config.toml
attn_scale = 0.125
beta1 = 0.93
lr_head = 0.00741
warmup_steps = 200
final_lr_fraction = 0.05
MLP neurons of a small language model. Each row is named by its layer, matrix (gate and up: input weights; down: output weights) and neuron, and shows model dimensions 0-159. Each number is 128 + 24 x the weight over its row's rms, rounded and kept within 0 to 255. Numbers have three digits each. A neuron's up and down rows have the sign that makes its largest values positive.
After each neuron's rows, "fires on" lists the tokens most often at its 100 highest values on Wikipedia text that the model never trained on.

L6.gate14:107123122158180090116129135141144083096095156130137136121185126096120133145092085134155139146140169156086135065146131122151166107167144131149144083147144105129113138107186123107104139129079130115117151148133139104088141112123132136098165157118122158114105113098150159130147125127100099097120114118112106130109126148135144151127156148070121127132130160135142152147148075146123128113181084172139139159089142158142123121124122159162154099108127115118163133129101099105142156135126134
L6.up14:122122093128156113171152109140095153081114133120129133104107155113117092110104112134079143097150121115142132101131134130131113125129125094104138145140124144117157100192128110118096113104159180161087131118127124124099131154114132142156128110143134146114131173130189134097161125141157185144135170124123133100150156156127139159094177098118134134138138126130073126141178116092110104152161090136123162134125107127163132171107166130114126106149089089140096113137127133070145150115137112
L6.down14:158113128139126092124128165139147075143124133091086130157145116101122150113119118133106114147115103192077125149085135108140109129135129136112120093164111112106153186120134127145142103130118142100103168133071144139162124129140138122135132123148133089101150123134122110102089079089134107131128162118147140153133118158096148157128109114090131117068091079152140169151124160089176145146150113140108135126145126152137129115113161140189143130120136125139099196146139136153127139141139114
fires on: "em", "al", "op", "ip", "-", "ri"

L3.gate430:124116140094151172115132133166110132150131162122144106112143159117156109139134162074142111097163137142094144181118123102142134170131163137159126156113158141155130134129146164126118195133159105140126099121114132149151123130106104111109114127109124081145122106132107107134157165118135081123153178108164117155122097061114151118091096094139140136158141150142132125121138162122135138111136155106152170118137137098111083155100117073120075109119142136136104101075108127113148104115125113
L3.up430:099128106111149125103112147113129090140116112163124102091152131100133152153130143151113111143145135113144123153126161143140108165059120155135148165128127130165127124170160151124128165117109111056135156107090135112149073126125114137170120126098161127119097177102133111137141115134112125121158135136119128112141147073161107144087124089118094107108114101142087094138155080116131140141141177147208143127127123091093117140125139101149156117161086150130115140136132115159117131122139112
L3.down430:150125144106142142167120124116138138096146068120127106141137120107098178120151071154102147164122125110120146097155161188103108112112090153153109150150116097114123142094129151118103120158101118141141106103121174137155092112124101159175152126136121153146155129107133150165115121105122123156123091143139075129111117147128132154091122167068116134146112128125127107156118101130128107122145176146118120110104160113153151139135170144129179085120113110105077181130121136093147144132124126
fires on: "en", "om", "er", "me", "end", "ew"

L8.gate70:150096119131099135130144109170094124160106174094105149102129068135114138101071118098121124113153094139124137152125129136134156121149127185088166122156107116126116164107054124111135153124131158110138130138077155121151084137134125122093095136113121096134139180134093132111107115132123115145125126099129111114126094101138143164146170125082129137115159138156166123129142107152117151110127132151181133154122138181151122130087150101123114155103138158133164130125117125144131152126087169
L8.up70:135150156138144140142132112158149129132138130115136106124156060121183188135095118112112108134131171096129116136134098107172155127115084096150126146169112115092127164104096153124109144126110116120121133111143108096122115142114129130132126131124184122154089183145093157141113135128120096132100148126113157151144101144099141131119117131081118114140157122109184111142154104076158136116135165152107112127165138120169094105108091126152155138128118130101171132086141117180134083132103148
L8.down70:146116152105162116148149146130123121116112127127125116084108109134118105073132177101106156136123153063137110132174178156091138104116138140166136108102138104127106093103123162136123126135102154141148113148149122113116127113179165153137100141109116124130103104133128111113165165152201136135128140117163132068105151088143147179096125166122136135115154116118124160123112123161092143145130091124120137096118126115082124167123167162079117126167144136136099124123133155114103121155121100
fires on: " =\n\n", " be", " is", " p", " was", "m"

L5.gate69:155158110100128123118111123156088112102108117129147107142134078144119106094135166114134097101108143131107111113117125103094147123145148151144165152150069100147104204132110114108137135116099109155126123146059158109158115201145120122108137125124132133093149136135119140072118116120132118129072145111129119104172174108125152148142121103139146142134168168099132149124115142119084141133152075144098102134150132110099121137118119139157147123170140129164151118144137149127153102111125171
L5.up69:163133102113125128104115126129123138112132146132083145130120134140116163152116125176110151111138110097102116141149085109157177144102108161137153123135160136158124155141081155167133155117170084143120142109177101155139144141141121134113085125105122109127103120182130128116153142142134110120132136100113096134131085103145153118166082106114107178112175071113151143141129107122123151155150105160165143151126139080143119115101127099126128076115161105092114087094166087154126117148132130
L5.down69:133164120112131106150142109123078162118089117136111085136134156154133114074102147119098126151161103163140130106154150129192105125145129150092114148131102095141124134095107136142117148092121133133135170120131164145148120154185138154065157139084108163137124122141118143119142146148086103136107126078114102128141127122116131106124111123073117101161154138080110133157131149142127136152079134117165164122120116149120118154097129103124150097140170140106165168104110129165096153112116138
fires on: " is", " was", " he", " life", " He", "m"

L6.gate50:142107140141106145110158094131109109120148165160102182106169100127159116100152137139161141124172123174109157105145139093126097144153125163105165151101189098181117135106126118104120095129110133093118127169114123113083117145146126122148110134140113110174159161139145138142149124137081158153147167119163141131126127148106124123110095112105143102129171119116151077154155124142108135131105132097112135105096153126091079103141081134149135128120101102130141161127112139100096146114165144
L6.up50:103065110154126114123116130106171100128142139107161121092140128141120107080116130148119123192163111203102130120131148106052089162109123150149119129130127132160165118113138106114094140165112127086104140118143148129155099154113152125161109152140109148098111113105111132147155123098133140164153145105130137117126149137099109130129130130154115143121112121167088111123167155109134170121192085116147150123121155121108098113116095136153111149138127105110080158098145122149150123106105140
L6.down50:133104145101123104081137130101098104138175120171132137075089158132105137149119124071100126137125143134114135135124133096118089142138104116153129121119135128118143125112109110138109123125100112145137111135147161149121115101155144098169159130107119110150119109122118142135140171126102135193135110118131093137158146198122129116132146114081135135144150189101136140159126117088074110146124102101121173204131145113123119124141109130134069162133136123131133192121134122169139150121165120
fires on: "n", "or", "p", "t", "our"

L5.gate19:132166114153136101117100147104075094134119150076155105140137116082149119110093120125187148144121121119122128138109102126136100090087115097146157154132160136171136154106160148114142149100110075097164119120160118125128109180119147148141158133149115117099092103124112153142160136113116132115093077148105091140145113102131127143125136144151116118168091172151131118123180104133119141123146100076127138145152136125163126145132142127117090130168109143094148168110145092111150149099159115
L5.up19:124153086160099118134175100088068130094112128134178130090131117137123112126171123115183131147128112116156176120120167128117132111140165116112139152123114144114147159130135116151146160106111132139132159140132147156117090159137115157119163107127111092138126111100144158094127147119124146148122140138136093141174116085132140119129096130156183137155173106125120100110100146112115126154143100147110134118072124069118125149099150111135094150121070109121148170115136150078130107133134091
L5.down19:104152089145147110135121141095164126144141181110164110153148136094097118164096136147115118139139132068160114133122095127162123123087183126115120149142120131114160127100124146127096163149131136109147176124137110119165149154133150118126141177114142106081110153143162118083121133121130134159119078146117148094136126150159167135088112152103096127148074152083128116161166106100132145123142110102121163134148118113135128148117098130166149102144134123111119107073135108155148158113098167
fires on: "om", "op", "em", "im", "in", "ph"

L6.gate217:106139166143150135081131171125128121142124127137107124130113139116145104142128130095101148105101108128150139153169121111100130128135123157115167134181134111158104143146127133138126144125148099131162125181116137136138114172138110168102142130164140079102098134133149151143096131115098161138105167136166130140157189137127147129112153064066085079156168101136128116093113117154130154128133094141122110113100097130125103095159132129139099161115091169121083108107151085149121107113129132
L6.up217:108112103124139087124152171127124121139140123141115129156128135145120102117124148156132173096158143122143150114123099142116129128146106135083195162072108091176104109157125153105107107117163123116099130129140148116155132185110121129112140147128148124094126121121084161108147107104127139099197171136103136143170171150156161107116107102136122153118132163123136112165145167096150144127122135104163146070122128107111105112107106099165114138117120106085110155136114088172113112121137140
L6.down217:125118120122131143160119134095142154146079090154153092133119133126139154109129104114122111124122131111128150117140157168171139111145134130148137159114078106166093180107099154137125114118145115153100112092107107091138109088162138118076116133161142144157156089134115126172156132113105150110100129114123098181127122129148132111154138134130126124110104109141152157125100120116094098111156154095161143125182156096107130162167157095102110084133144096134149137163091189136090124104105129
fires on: "n", "er", "ew", "v", "'"

L6.gate307:172129162142161130130129039111140120175169154124161114133131092125143133142125127101128127111138135087150150135111067112114156160069138133106133146123128085128099160150126184139090172139110132123140148120116087111108132141137111081141130096115159152153111109089124170109103129090110118123096152111131167108166103138136158137159110128109127141074160154092151169111118090105109160118119114140125147095133146103128122094130137145143119099167136126101144138131119119135123126138118140
L6.up307:108123107115116146101123130161128088155070121134117121145128115092139114118118085176123148107106088124142106173111107128159115141154133117173141099171108134098141157111129164146166079115136126120126079145143155140158135133129107111130105127090158139119169146165141136082151153170135122131139166086167150118144107077129135086160105124121140086104142156093154117126112103119129170125105105124150172150127139128133143132154133135083129104113160136159143102125113160095127141107135182
L6.down307:126085120159156105158133144133113134155148145158106134119124131169133086110089148107154158174115140137114111091153122155117129147169103135155134105111104123101123106119148164086155088161074101139067119110117147099149112157100174138123155130127119168140123141175090155153131109169135126131112141164162114130125125080144111100092132104142132156153110127134142119126106151111141148141128153139128143116080157121088165171116128099132151112083115118146117140126077123132100149132108084
fires on: " =\n\n", " is", " was", " and", ",", "\n\n"

L6.gate44:115143146152163164136150125146132118105110139127106120152141132113161137143117093137146157152133188158128137133114136131168120092088116089149138108102104179138187124121124154093137133124111081115159108134119139114159128142160115103115102139115098183135137125129148146141082092163123103141147127124165129147086119143159138110140116087127170167110147094121100103182127161105133107083101108110139142166109117136131122073098130102140122132135083140167106169110111077101109123131133117
L6.up44:106102140152081140145139117108098083150113102116104156146130130134101158130106145107123186149121180141112110093120144117172172129152144138110156134125161121148119145134107123108116075095156136115091191113118112138129120149091180100126088128113123169167117107129112090070155099131111139128150094137148097090117141113170146128142114122186134131140113163152111122118134139169111133121142138131151094154127127105185096098112091126121136106129118123149085099132123118140132150149122125
L6.down44:165167105167156170140099105133124107106150155141136158093116114125126114111125131164099139160140103102115143105133131133126133108119152125116122131149149110142153111133137161176114170100119129121134111088096122140098118108139137149094101187122122151100138128137109060125100127075160108128110115162112145137151139090149142160131130135150139142179151130132101154133122155105089142161074160180109110115096117120104106148151120177138147141071118153120128135091132065142129132147109106
fires on: "M", "S", "D", "T", "N", " N"

L8.gate151:148131161127170116153127157163116080119130117079143115125110067099131104090095133105076133170125144149151136102133124117128136097148169122098160113122148132088125128156126139096159146144120123138132142187117104092094128136124136111098123137108089135101123167125134160131073113126157093118117106113137164144163143124131106153152098107100145139142161096143143100143136134162150116100133108151115157051129130110141134146139135128150129103120093176105119157146111109149092145136135180
L8.up151:108132102107134091106181153126153147132138169164145155128136114183114135107138065116130111135114133133189157124144150118063081041114121130161111123132161102104156138144123117105133141135114137116116118123107136126114101127142135139138107096108131101130150080144141156094069123102112133134120099110149123137091162132093121119127162144133136118125164183165149126150141108138153086140122123154108139146114139092119126132115092115137124128132082141141131162141172143169134122160123120
L8.down151:125140074104122135115177146136147128176123121108077126140163123120121130087165129120054152133118120150121133130131125122115125166137127105099143168091119156119166110126144170131144144117145127159139180124133111126170135167113140127139120150134143100137152131125124164148125115128095175125109113132153116126156132140137158101143121104135096122113140135126130146119147122100159091174145132097114108093121124123121124149108153090147096115132073109131138050081100092179095160125166105
fires on: "g", "is", "v", "z", "im", "if"

L8.gate168:109098130104164138102138135125110119106136133161158127138159135136147157116126180130144142129148101097128146137174115094126114132098089134137123197143104084168106135087110089106146143099134086136148110090087155083169126136147151143181136147135119135112166087104120116135110153063113146148105116120137135140149124142122089154116156094098076120135201095131131163147157100151088135118124151097120121115100118125156132124152117129155146142118120124103117109107122120127166132123132119
L8.up168:100116092127165106112092119137144150137119070124097166148106138159115099124139147143157101094159119099156116131111157138127116154130148140129165107103089176133135139073141085138139118119092110118135100090143112123124166123103109110099153124165117098182138083120172143116136124119108133153170094143116144124183119138187129163140145122115113124104142114118174119135130140167139129103120115146116155137181103122113087141156138116136116135116182113137120083167148089123114133114122111
L8.down168:154136160096114172161130172109134119155155153087126126096088159114155124134148101128123152116124183193171110135122142199135118103108150133086128141110115095127119099169105121108141118109139121106113116145121150123179113121108115107111108146117157173128139105108101107100180142141175119147115166137084115122126142126096131137101140105096152136113097145113125117120149127104141148102146100107142142146113139153155142145083098160129124102133076128160145102123126150145120124131072103
fires on: "m", "n", "er", "l", "pl", " r"

L5.gate182:149151126131109131161118114108130133133184155141107137140115155126148146080127121160120092156173136154137096139168167122129118096147148133124157101143103122149099136161097085116145136128122124110125137111093112118083099122133148134142179144129198153134117193140093107135106149119082144146139133111157131164107133107141120114160111158158151143128137120110130121164132123128118107152122145097109103100103162091081134095101126125137146118111112150114144161101120135088059083132088152
L5.up182:129155141134137078104150116135179128118130085127125143180131148121113128122142093143155118150122160153110143159143135121108110099109153137109137109085136105158118105132098099097117136161136137091123139116104189114104055097142089107136126121106125123151142101103143144095090123156102123152136144139135134113117124099117099148104109156112107152126127132120111189165081124158129152129150138162145106129166146146136147132100119159134146064166132147130105162121131123148057135125090156
L5.down182:150124141114132115146182105119109157122149157164114108115144089132102062165122112114113172129114106155132129116138160122117096134095088152136117090139114107132131111120142116151138159115108116133065127125169117140146172140112134163150129154167123130132150150105112123156142133133118135121123151115159115142142134109122188161090105127098129121081126111120118120148131117163140098106113132118129186117119129177104095200121131112117088176136113085095158146133115146131113139145135063
fires on: "n", "t", "e", "g", "ss", "z"